Weights of a small transformer language model.
Size: 6 heads of 64, MLP 768 GeGLU, 19.4M parameters.
Architecture: RMSNorm before each block, rotary positions, no biases in attention or MLP, tied embeddings.
Training: a variant of Adam for these matrices, 503M tokens, 7679 steps.
MLP neurons of a small language model. Each row is named by its layer, matrix (gate and up: input weights; down: output weights) and neuron, and shows model dimensions 288-383. Each number is 128 + 32 x the weight over its row's rms, rounded and kept within 0 to 255. Numbers have three digits each. A neuron's up and down rows have the sign that makes its largest values positive.
After each neuron's rows, "fires on" lists the tokens most often at its 100 highest values on Wikipedia text that the model never trained on; "fires before" lists the tokens most often just after its 100 highest values on Wikipedia text that the model never trained on.

L3.gate417:156156129087099155101106082083124100118149144135137105119191155118151164108102132130149091154155146162115082071117111088172055088198140128147153136165145121116109079145145095157083191109120158115138067127089048105125140120183146191174147089086135145133117112119146118109168179113138097133
L3.up417:146140151097161148137137130155169092127100133138168128202136168111072143062153084132132149174084105115122111111054064113182098172206127153138108117118178103122128114160144109130124121149110130113190102034112080134130107119209166163157158152099135179117114119103107149129112188170131085163
L3.down417:116130166165181130090131138172168173130139148134154124210142139220141120039111118084155154142112137078106090121162141068093143149052111134103114145142099122113169119153183140133127110118126137098178135096147091126240111093114136052138103167137123155088120105130108085115148094172107160141
fires on: " ", "\n", " Bi", " Se", ",", ".\""
fires before: " ", "==", "===", " –"

L8.gate576:171088132127133058118168074142133098204085146081065109109116079123186158173193176097062139119144143144188051130180130131165146130089160083158099120212100132095170103098162103108152092133148097089193128141191117136111120145138078144128182161129147154117076112185138157088153143169090088141
L8.up576:106162133140078164125080101173151088116171090090154104142111146066111163087133095113129143094197126111128045174163114139103100149182120183146145195182065074114141086155069147145122096113159124147163167146167129126110198101128065126152119138141078040154084134100131107095095153145152157118
L8.down576:183112159144136145133130058153157136165168095136132150144150103146129161165147157137121134082118093156149112059151126097132111165175113125073119123127097149116181112097137186192193137147114172134183081105196144126122155154166144091155143101129153062141093119123108125160072139109132189106
fires on: " ", "–", "-", "2"
fires before: "0", "1", "2", "3", "4"

L3.gate682:097141086100119160105179111129156119145053141128194140132139073121175131142129119103094130149146056157141137133103051117129068109172152130158182203103090101105201082134102112142124089163166087087132080124128146169088136085132201164095095192128108144131125126104143108135149145140171108151
L3.up682:101131147156160097065153130108171137176076133127106193134139095090100102112120111118053114099108164139146196049131122097134143124113065113174152134089090113134090112133147128131150096145135167149160143120094099077118146154099168147120156145144070131109169139105138137157145168154106134124
L3.down682:106067150125162140089156141106130144087137131155148152157161150079149128122101125125141155169099091144095086077176125100213109129120122109096071111139133167124162133116107184123113109114149109131131105152180148164156172135119085130136159114135123095151084135073116132135170119147168120070
fires on: "==", " =="
fires before: "\n"

L8.gate580:089148198141079097097143173107150077150096082151122099131152178108097111064173143117148180117110081120151108121128169120146094134167119088100082110139163165154143142097085099166102157146067121129134080114189104157108147191128135108117130109097129093114185163086115205166124149095075095111
L8.up580:110168160108154131133158099113104146155147129173152116069131136098058145128117096126152162078075102036117129112133075164109130182139196079135132118163166092083122157161069068138162187068068109191113136098094174139124152074163133126082124099116173105143145082085102120116145090099096082138
L8.down580:129155192147157159103138090138089109131168107087168148104132116144133137128105121170106125157131159136170090124102136123015129148080136101186092133098162148124170161159164098132125105144103155123090094144145137154117193148134108098141144094034159142156172163153185106139135106086154163124
fires on: "\n"
fires before: "==", "===", "=", "|", "-"

L8.gate718:094111130117143107090127075116083190120115130110091092164150157168181124166194131136129130102160149114093080146094127149167187147157167152122155113103162105108135098124133086162135145136109166151155043156100078111108141082091125135077094088168200073136145095089161130181121100064108175078
L8.up718:125115152123153104075129135068144152168136129098148130095160091055126170138188170091115199112125098073120135099151093143130153189142131161147148096162169071098119149105125149210080202146129219134182155158140119116187094063167123128113087111126151052135122088092141135149124081118132147124
L8.down718:123130127123126122126131107143131113156114130094109096151147151132116129132134141128095103139098124115096123130121124139163105101130147152108111109118117150112121166153152103156100113145112098125111135101133127111155152131120087130129126140125125154119126127123149154124128105122124123130
fires on: "\n", " |"
fires before: "\n", "-", " "

L3.gate642:143133046139077172123127121132074119118097138119134090122129082089138137156106109121127160120094118181084113115137126064148109109144178112169164112098099105169175137160195190103068091154111146158127076167112104184111110164095121162162099170097116094183074137115123101057102108144115127152
L3.up642:077109073126129203125077146125120102091110092085113169169115080064143162144102056114128196139109086191122099104131091105193144098144165134163105087136123129156167098158172118131142124098144124143161059130142163127085143115064120126134119185091146161161129169061118102065154201137112133151
L3.down642:116154138165193146110123156107137118150064109111141181134173219122138192088109166113126142151106072168131109066176053097168106142102154082105112108155143135127119112146136128140106129146110115145152163121202188134120169121104100125146142125097059039129173119054179108157152114139175124108
fires on: "===", " ===", " =="
fires before: "\n"

L3.gate458:172128111107159093187190155128107185123143100170083144170180125154136101168131094163068128074178179144099133120128141125126114133125170132180102107147116111156149121147108108103164096119122106141083142135117133138128172121051109168088109143091131123135110184194151186088179099139192168132
L3.up458:141119118174135162107142151119179126121178154117147090081135081115126123104173157175095178166197144116091099129138120124152114149154124109123170145132090055111177163142165092106126134074157090168113134106092163136088085181125120162144123121167121159130106168095103098075156140122167096125
L3.down458:163149181118150123120108135057075150189150168092106123183136189107105148148152113153156176121184144136163117116092083110093123138076133106170090128115042144151131156149114134050100114133196075172090137146122096051130099132061134117130121127111060117056159104181161111161097157127125107116
fires on: "1", "2", ",", " ", " born"
fires before: "9", "0", "1", " in", ":"

L7.gate596:154125170173132119115111087117104156130174130127086173114156174105136141132202102144125137144156120185137102127081193096145077136131149186147131109155146113106163121176177154141058118168134098160123153175095118103162079153110164171179117117113111130168086178172113153127077097095135122164
L7.up596:104135085106144146100131152081127119160091161141122115099140124088155122104093115149193157072131114129121133128146151070148130162135141154105122141160160138140208133152115064078147096146080171140153124079145112190150179167157180103127161107141145121151134106149166080163091093122109156177
L7.down596:098170136148140149123104140155137098162176132080101111130119099149166129111122067173065110138110153095095110133164138093099103154099161113113120157119153167070152103097102113192138114148154150081132123108100132133117053101111150137176121056181123178156179142116210102202121150110143192140
fires on: ",", "″"
fires before: " ", "W", "E"

L3.gate539:149108079146152134118155099089069132146135118133101160141111103123154165070152161128130149145142129136140090141098094091159154121171136117155115070147159112105166127147124107049181154169162094146082117195088093152121115101112174148157073136099123098140160108155161138136118165089138180117
L3.up539:160105087144135109130128143176018160135095113138197154127159124118135133137128175166123125121199166158125121185110126187143136143158113131121130178120134069165128161103122152080161096146147166089159089152162166089157109123133177131160084065139143130170149116192159092159159150147060122119
L3.down539:125194158132180117159110152148145161158121141198126174190150171165084108175077057148159111076092124178130155132071146091161173120142157076154141109114065117183107102130142095174099147124097182169125120113158171173139100134179141107190169132145141098119069112132122119120105166127136007152
fires on: ")", "y", "7", "e", " SWE", "ny"
fires before: " |", "\n", " (", "z"

L3.gate529:161094152164074103142172144123074101146082131117174119112138069135066114187097109100134144057111115159166084123132087148156158093143113123150152131120070102115184101148184076133125079151190187065134118178114127107118158131171138162139130123079165102158139155090145098141169120098125180130
L3.up529:115115055096178171174149127072178141086119105105145132160140115093062121090143126055112155121149103143099118110183147130108108131163065097155136094138138136095110130088120058092146119133087123098141128106182164148157143145128110099146126144151159154148091136080096106156161136088194141194
L3.down529:154141133127141124136179068160107104142110081137117158105153102124178130116113081121056129087135115180108067085125144130155127158110183150155142106154073127186074098161132163053162189148109080152102164130207142123167101199170176143115149105126135095135109139148108084112126144150152127075
fires on: " ==", "==", "ar"
fires before: "\n"

L7.gate354:123152073132162163166132126085167080182066098090077093166148158130133103145103128083122139136143181114187106063181130157147130059146105120165112098141175221084152150111182170116088190159118170168133160161093133138141127185164168146163139121091118131151148135122119148114084145065087218063
L7.up354:139111110145164126116124142095080203133083100123172116202109142136093116128101152076139127107100152102082171112088136145114132083129128086116107096095098130129126094117123095102084127115154099136125113119111139155161100116096080131158185124165055128111174096168123114159136135088171114160
L7.down354:093151171113137208148123144151144118121149062151088166112121120068119071125118143169162115188117103074044093128123119184099162099091147123053124124129130141109149175197105078111120134142145161142145155127176171124194161108109178139125051175110138099171086166139181106122065132084115146095
fires on: "\n", ";", ".", " |", "'"
fires before: "\n", "-", " the", " ", "s"

L3.gate74:163107118141132145127135150129124096116144156160099143103142052070101089151088132141122157137087048166162140099111179161164080124077071122161099119146193104136116134156090127128105154168088103130167184104132124108113131099151110153116066132138111101210083114196141122064122110122115107124
L3.up74:118179125181117141133071116164118096130170100166160133140176099093142129115092041155159149142121137135099173158185133094116129182124111149100173179082165124155108127102089177089176183169097094180079150096134160134149144134066172146132155137122138175136181087137151159153140136193140111150
L3.down74:119084108120102139109098089098141096096088137147105209097071161122078108095162185101127131117163084102146119142087146152097152123139081133125117108148095106153117105176143188100102103109115114110112103111087096121112115153153106104083109072088149092114141098163110146148078140086152159169
fires on: "2", "1", " London", "3"
fires before: "0", "9", ",", "8"

L3.gate298:165080157125106133123160164126165109099178168155103122134171108112154057155132125151163147107166139158155094108123118154162163114196125116145060123148153090105156082154098073099171109155189100106155093162153109171098158129103117103113170143105080150113124158137107165043206181106156155103
L3.up298:102187095155107101148135110153151131093183114066102167117129176101094186160152084172086150156199162121136080139076181124144073157130159199071080154147146093202103151151106095177106148077178124109174146161102139102140141099149090100141081176151142133177107085086137176129101123119137139157
L3.down298:150071109115094158108094123114127155120114107096164174055151057158099076110124083155119201121103149145133085100098107123137146137145164154153121115158186101150117022119084094111111121166091157095130141139112061087092076134160152164136121107117149105157145165161111184136154151091169144088
fires on: "1", " ", "2"
fires before: "9", "1", "0", "8", "2"

L6.gate626:139201109084065116118122109082107146166114144161090160110145109112099131093121072137159107136093081134124071168203116127173154180131117128130090125110148124116132123147095113109116171083084146126168133104092147128157124061087189123099116155078159098120138050064106129123183111119164139138
L6.up626:091121104145100112174105164106178128088124121177156124147139148187101117147189167162124098133092155167179098072072138152159086116113114117159151168152177152189077136146079115170088140137116096160169152184161174101126174102137088194143165165148074146143088183096102101131127181158126098169
L6.down626:083127139124141066154199170145135171126133112105113173138126078172081150108126137167125080082153104158117153072121179081113136151151116168158086160089020150117110095144077128128171117150098178122156146144094157184168094132158140127137056133136061139136088142140188103108167149190138184166
fires on: "'", " or", "go"
fires before: "s"

L8.gate693:152137152141136106074134117141166174186206168143127120119140129075081141181139094168126146167103172136065066100073161142174095118167189137149142130098178166107162144131165081151095124155105150069201184152141164083126148106077219127133143125166121128073080137107152116078134160103119083080
L8.up693:152171134084151137123139155079157169171161143103129121114170148046090149181168123172153129166074141093116148104128143130158139203155163137116082136055152084071127174134104126187084183175125166130166167175164188084117147096157152140138117125132152089083094107072139121137132089094136126090
L8.down693:150101154096146136111142101095110138119124141110107178119123129084075148151157123146098124092095125074130142140104117124070141135100124140154077125171151095117141145155172147175123114125106141119152119153135186140118137156147150104138110159135123094060089116111133146135133101091127112129
fires on: "\n"
fires before: "\n"

L8.gate494:073103176095107161132102116125112146151073074168056172103118187170098106078120102064103134098089132194140131139112060129145184159166139158110091125121105143153125105170134153166082207122149159145125104099131141187131102088122144145133102092129198128115176192148110106138198122128109112145
L8.up494:055116134072086111169141159148221103135085100191121161131095155136137095082146123113100165101118091185136140101083106134134119107174180112166141094162153104106130183112114136149065188135100174081154091111129150159137108156092155176114036082156177097152134135153087066097126198087105118162
L8.down494:091112163095052104114165121169121147112118082101149133133140170124148056092147095149138103140070124100169093178169142165127121140068108145111107149156160139115109181111211101131106106126184176167086193126155072144136122108143159090156114066133144138156148176137125072132153129112124162102
fires on: "\n", "===", " Comp"
fires before: "-", "\n", "7", "|", "==="

L7.gate762:110132137099091065139100131140099139139149159158089110160111100132136183121165115161103098151095071177107094077148166130164157098205151144149174174197120143161137139185091106193105126152153103141174119164146080072120106150117088108091086155150146113122121087144162191106122123118138147112
L7.up762:096095141066105114157112135102160161115155163148160176080103151118155127206147158111071134106130074134133142093163112173121151136143157110124139097145193111112127127189072160163109156071115137155135152120170123111161168164130174114123075126117171076107070133109149202133098080071131119172
L7.down762:140159178091138124123152112141140140202120169123159159101135125139105115144123127170072162174121095124167140118138129124091138113160128080147128103137112116108121200140108123186086110114124144157153123161171108118120143121152080165133114147101133132134084101146130158120136111111096113157
fires on: "\n"
fires before: "\n", "-"

L3.gate639:110170091157119154164132103155083163138118112122141110113083161156149122150137069036134164106159123158047122138136114107169159158158109089157179103144136108177165086128129120172155143149136149096166102125092143121157118162161153150090106189153129148112115116137149161150165092134108094180
L3.up639:127073141141110133152143144132066101113116153160142137133105130129136131136063136040115196181093148124110129121127083107058133083143168126156106140156141074093111137140170100155128135121107181130145156175058147159147113205214154084110141108132178064222104136072136137112133113127136103182
L3.down639:142103099141168117059137146133123167084168160099076118099146087123118126127150167152074097166109118090128172120163160138169140162107130151131146082115157150084163184119119116090148105139114128106101167142172130135146128145139137167143099111140091128109136084159049111139091142100102143084
fires on: ":", "0", "3"
fires before: "0", "3", " ", "5"

L3.gate552:090158079180105121105158127160117167118124122132104105176075173126079173127184152138119105057064077138137139104134115137134128137137111103118102164124153131132107161142162111101143086125145156110181099151045174139123095084140115114117112126094161156143078179113084100120095169114135072150
L3.up552:089135137165131093058128116189170171099103098082104121124125120134132095177058157185112067093096138145112156113170092159158075199121104123149152111081154116151177098102087152118101133157160106085117163171177154093167132112130134123086138178152118165103125110118097190158113194105132113099
L3.down552:116067164087125170142115110112130143126134136173144139162127108165188173073118109119081128095137182135069135101119142110130115128071164173133096085132114116047132103144121130175153108133146145182104147116124157105160131049130086136119127133114151120092170114144122088092090066124188169194
fires on: "2", "3", "4", "1", "0", "8"
fires before: "0", "5", "4", "3", "6"

L8.gate707:165175129149135137164059118099163113163118183141143126158126134113162157140136066149076159180141187113072089115152133111202125123139128097126156101142130131134157177106102172139173117117107137077101110110103077158163125075055162078079124181119089120144129077103203089102171131151102141185
L8.up707:110129145052165096084149170127182098124072130083116114127158105103138136157155149169063179091129133217070142122171147177146134134075121075131131071145113089091126077116133168076140107138060089169135111092160121118082113138108073140135121108111120101099153109153157101088118095145171096134
L8.down707:169129098085180159111121095127107148069122142147155146204139125110174145141169166186132121167105144212108126147113118163200120102135142169127095035134150032103130216127101147142138096183138156102138132129090093119142094142179204173111123129181143111136220092112111166144125133056111109100
fires on: " Candidate", " Votes", "---|---|---|---|", " Turnout", "===", " ==="
fires before: " |", "\n"

L8.gate732:072099127086073116124101104166072114180116137093093146113168122085176140100189101176140142148135084166084135128174087138141092092136103082150093093102135150199173101163107126132143128122120150166123182147130077152119129136103173121138165091088129123097125133084175104077161158169134086128
L8.up732:134078117117127073180174146154140135147106150092131204175146153133111167168162099185091104135135122143104136175101076177097066171090082096081127109083176088164099131150137120166109127140114128157128177156108121123119139031120157076150182137146132150138145124108136154127122164157127038140
L8.down732:152163200141182131057089169144131165148111146160121136109129089102148153134134141144128148139113092123169130123145088140047175161158088174095061159179151101114137116097107122109128168100160121107154089109170101124169139104110091176150166129086134153182124078117132141079117093116098099124
fires on: "0"
fires before: "0", "1", "2"

L8.gate608:123112147182162102117149121127147112142089160118119087166109100134110183100134111124082121165151108095108150162113194209138147162177115116177113099177097159111094121120116133148093118188082100161132060166118114069126072089103209128070054182144088163078182148160131215136109106048145128127
L8.up608:106128155147128149152113119098140122130181133107224074127018177175142196169095161139136116152153082101143072057085146136173139155185156146095161078191124098101127139140175149156106144110121143141094146115097136100143165178078178153118092104134191123113156069161182086155070138100139101156
L8.down608:145107161156142095086117124143055113158091106178159111130105112103103134122117160156134137170114082136114143118133197180150162164178121128132139135113113115167125106169129134127101136135099140171088138124148172104131108136137136065123096155082115087158155130164124193118137162111166097117
fires on: "\n", "."
fires before: "\n"

L7.gate677:133146165084093088137152153140111128183126142125103146129138154088180154112124078104091115126081189151114095135124127188109123121194074144148112049127138125079132171155102105119112127150125070100042067163157103165092119116142132141146120095065119069090193149146079128108163203114224107138
L7.up677:123117139125124167194130121126077185137102165051126128128136097124140121180122163193172156086162133083111088146107127150143138151144182105076136086150127074135158138124117076184121127090093143165149147076179137128125184145135146136158076139146154124143093173183121097122113098093148192124
L7.down677:106138120133172136074081064076100179115128101118092087075181173168138159127153128165095115115131077172099054161173097094120117110146131144170144135056089108101110188161152142150109060180123167087141121135197107130108171111155185149093064153155102114119111141101151088127107139105135126093
fires on: "\n"
fires before: "\n", "The"

L8.gate384:175155092137096095064191138146116187150133146102071136123135174154097133105096130099105148090112142107193164120119153101161169121200136105212092130146047116092113093129121147159172143126145143106166123150112102144144141159127181112082116084125117114139165153123135039092185156127139174152
L8.up384:113191125178142095126190136132121176163137120076141132105057142072071158133148156068124148082144074104189112150086205119141105125175141149177123184136129095115103138113164163167125135095142188117073151164119096181130109158168161140073052168090163099127139078120107041104149188175142126127
L8.down384:092116162091076203135124123124107137147063111134123070112130133122106132104113182140102117111101087107101140139130165082128103227150182131146122174136146202138158145171097122103172133170144111197174103133125077168188132136136093082117121086112128093119106152132086132151186089136107153084
fires on: "0", "9", " over", "1"
fires before: "7", "1", "6", "8", "9"

L3.gate753:145166115156130070103137092094166102091156167118077122119086110099116067147101107102132101090115102098101127105179177142134080103137149081174127125141119091083198135166084178135135113122156140113163129142132135122152138105125139172090105178171139097165150154176078120098168156129159135171
L3.up753:095113116155115092112177111154094168058175083103210103130137084099110057139191096174074131090177111113115120113132156157139132116062107156128145128138106128111153124120086114109133181068140093119150126154083139091162134099175147126182146099121160203197124176140124170179188117172129048089
L3.down753:164103145172087124136148094146150129176189147178147171139126113086089156115126127116142108148127111090151165127109110196118169125183147092062036095177147126118104138147090128146153128137139162117109144142135105089123205155155095171090133170073079084128156138157195075141104079111101139146
fires on: "1", "2", " all", "9", "0"
fires before: "0", "9", "2", "8"

L7.gate69:143177139120163095124099124112139116149130094088139116153143198055115178136130125148070142155110166164118106106129092114113056114163103176095047146154126114185165153102145081167131169152158139164123155173143119090170147073190157154175107087059167163148153117109130095153104180172112122087
L7.up69:129117127160106092140136156131064141145091121131094126108142157097100104131140121200135137109097193172099189078164113138153107100171070184160142099151152130082072125146123086175106131162144097131138125082142104097126125176145106111101169140170101048144115155129181162171150088096128118133
L7.down69:113192122151111172099086141133156072116118157126085169097153089153158170051110137138101095174121080085097132172090086142124190111087096091110129190111147138087193154170125145130136158108129210116131148174108091181120105119110117139196114138076117085133110116132046124058105145151112107130
fires on: " |", "\n", "\"", ",", " —"
fires before: " ", " |", "-", "\n", " Vol"

L8.gate230:159138118050130078089174145077111117095101102152186203114115131093134164107126192126179055153134121105109159089188095161174139081219121126142188133080152155108107133105076120120172135154125149114103146085115137146181133082108126153132096113131116141137177102107120141138113126141173164202
L8.up230:136059180085165093130148125087099137150111158070152196135204148150051098118115123132140081152130120140131104121077110088133136158093164145118159132173114128110094100134100088164160074077107134161135116170114065073146198185139131102066085125129125149169135176042157122127078128130121117141
L8.down230:120155092140130097087136081122163082172097120147105145151110127112153141095171110092121136111112109154118198148140128139114138173140130150070143142138118133163104059114154189094166115151142152162131141152135064176131102158119093155105108089148107189154123137167134138163180152145129097094
fires on: "'", " who"
fires before: "s", " was"

L8.gate597:116127139113141099164106128176102135169078126112177125125147081098170110132128160051134155108140073106126147149074075179190095135145181076086136144110155137119103137171147105113086163152166163190098146089128127097096107142101160098138109162097109137158197087145120067137166107140124128123
L8.up597:136133137120098072075087125120110145128099213127109169117144149124146051142092125140130168092125155167104174171152072141133145144135234073153159103128128100131130152062081097109122190078145131180098124120110177091110135100145181095069066123144172064115171103150124091128104098118153181094
L8.down597:151138148123135099135184137120110097143122159124141120147134137114121095196134113109109109093107129108161154110114125136104104150127105135181070082142121136105139146170159117119111131112147111101140116104105153173154088089175089119102110066121089131069122138088110109118136106103111155089
fires on: "\n"
fires before: "===", "==", "|", "-", "S", "\n"

L8.gate660:053091179113133144179133170145101130125100107132083132125185125157114160167108171093097125105061102084143150058072112108102143137177133091102137078126143117110171155194147155112115095133085109142129080139065110126073161152112127145083104139153155130111102204102069159128106142086121114114
L8.up660:086144173175155145201126084120099135109103127084128069149140114166099100206091160098185088185139121156089161100138133144150088108177062120192194062067110125143105066109079123082196088077137133132160070111116143160116099158133124117135140111169102127144112120099164135105151093108092125122
L8.down660:146152192151153182131147132158195123125131112119129151141144122117104165125159073183127132157117155150151160151086124111238150124162117086133111152123151154143136114096156138130086190149152127144176135105100170120128142121090144149111126133108114144104177087119170112102172156149122176111
fires on: "."
fires before: "0", "5", "\n", "3", "4", "7"

L6.gate262:097135111112091117116179112141146136150088136116153071127180156110167134089135084112103175107125123108120112081100108169134111137164095143152105132131179138112135103131141121121216117080130106104139175138139097104095141165155112097146089143170105122120139181153051164097106190056097125125
L6.up262:123115111093134113123144137120123168085166127106083192167154099098125079099116150085125120147142086111095114126118162092112059146122060151140138135108157059103122176094139114183172171195141128117159120139124123125145121140138114111125168096129172066170111103116107160130193114166075136146
L6.down262:194133134137066133064082190168097130147103144116115149168135116109151169094172127130129170103172166120156143161104145117122145119137149113195095079097132108117197158156166106101142099108163155147146172094096093140160090135068106063136136160108106132039141137098077101134119128135210157112
fires on: "1", "|---|", "0", "2", "9"
fires before: "---|---|---|---|", "8", "0", "5", "4", "7"

L6.gate506:087142154086095118069088127081101123136118138108107040130122087143138191174129126209139141107060098185144067108147212165199143151194115137163170115185147173153119121107174159146074089100081157171116124139175122120153115182148130140084102122113128104128089177109147127105162108103207125135
L6.up506:080108152112148129063078155096123182125105140112100063107113092121083183197107127228125157146064128152121101104121193145183112154204091149125147108192166109122085160079135128151099139130088171211127116114147135114183082150144109112073129114072127131158089132140184141111181063109172146127
L6.down506:134140167101087124108113120066132137155103143133094106159109150137143131157169141103116136117149119142162094127183152164170156150159145158114149108133159114138118115124135139194104104124112174141125127102149123139115128119121114078074099103154110121103122147112134155117138098114113118131
fires on: "\n", ".", " ", ","
fires before: "\n", " ", "-"

L7.gate91:148112166145125156097090102102133149111173155150103098106167170160182073154157165129138152095137134129123130131139193102144144099092133090151151106114117084105163058159158119094109114109143088117144078134126117135106167140164114197150168073117132122175069172135128092120123173136109064154
L7.up91:147147147185170177119071149151134111057149157113150153122159163075154121148086189077080126145117099097124113114101147135115183120105149074151121130069127070083097150163183124124140103082101131075187110161060116156119114135141129120119188152088117125157125129174101116172125126180127119118
L7.down91:148189138187160157133159111126118114176108118061158086115111134096162116116112092103194070130158089085151174101047152141098137102162141128076104087136163151091158135129120114174105087070158174142107164172117121156137139120156119154151143128123180081197089084111113192124127076115111153161
fires on: ":", "ed"
fires before: " ", ":", " |"

L8.gate142:124146103151137177093114145156150087126119086178101170132203135145192205113133117140094129159043117122093100103118122091180082183154164104148195156110080152135159140137135172129155147177149115138152121087096128114088082104098144115109125151152044141153156171065131148129139104169105117109
L8.up142:069062139135149148078103172121136082107113136142145156134127155078118172147120095168088169127075111104097140157093094120166072191094150144112098136111132101153097153147169154086095128184166144141127159120203144112087170094142140096136072169122159131166146101094091137114098151111139084086
L8.down142:119151130109122209166115122130123161180058107154171108092124179102132170116168115084140161090090129130103091124112105071169150070124164114112132088108171084166162100112159122104108154137091147119139139102182127119229197177130106064113123112114137106130118113102082128100096124138105084168
fires on: "===", " ===", " ==", "==", "\n", " ="
fires before: "\n"

L3.gate603:163154063126117137146103129129124100163108090102227160145139123119133172145084105083125091136098151215058080108065195100133139122153179168145185178179091178172138141180110104086116069119183144119138106169102134121171183128148183169150081131095156142099106096116165128118075113142185165123
L3.up603:115146163099118088082092103126154125167107090126129170126152112096096154133163110141089182070118132062142145164095139112121090116145093146137142092151127159097194108144143145131073108159111076132138112068096126122155138101128107124093157131108114190124119143127096098141072170154158132149
L3.down603:152122172129124223123115104147110118084121077137167154166117188110178086143140149133145126175130071206107105113157155109170112118152102133137133086141091109145136164102081193090095147114148176179185082144184133167131150111116141122106116106104105113180113149159178138151130095114183118096
fires on: " No", "===", " ==="
fires before: "\n", ".", " |"

L3.gate715:147137075142199121117131102118088183115116172140126145126108100102136114115159107174133158147121099180091127128144160178098149171162112124127127099121129096136198129135160194092175134158155127140207084155095103178113099140174166149130096201153132113092134141109108127139146131190086213140
L3.up715:135170093123114110162092139140094105159101185143184135060140110134151067174103172104136197129114107117089128114163128181064194108157137127098123146118072115170117101138142104109115130065061161104093104063173129149151092160173167116153139094072125145108113209118167079072112108149115127117
L3.down715:216131142124123112091080139155073154149148121113117121163127149119140112165116108163153116179113124090107106196080080173134075113131149182093124091119170138134160119087086170144046149154113155151081094119092131128168126127148071123147152103075077187129096101142164105161150172179110180150
fires on: ",", ":", " of", " on", "na", "9"
fires before: " ", ",", " the", " September", " January"

L3.gate334:140163068116089183105164063137190112110156174127100109175094107160181098130124147087128110142146174122137103159160177156126112099112095086138136178131135174061168114107094115086099167162122174189105107096180117126180141077155127105123135117116089150140112108175143159123157114105105144100
L3.up334:049163150183190179204127104142066095135125183142110189137121128118131160197140138147102143151136110140137109101118152120112096164121056104117087166172215062149153159135142087164126162083144166140131153158153116120132088127061082160098104124168150063102117112140042134129171106177148110108
L3.down334:151200156126103156089161142101050153156119146121116148160170153074123103146099153140129119150128119205095143162108159141147158107134164150125157124162132159161161130152142094174109125171072147084160131126102093138132137131156117118130177092139117125143205146187088118133193152081108102146
fires on: " ", "1"
fires before: "1", "2", "9"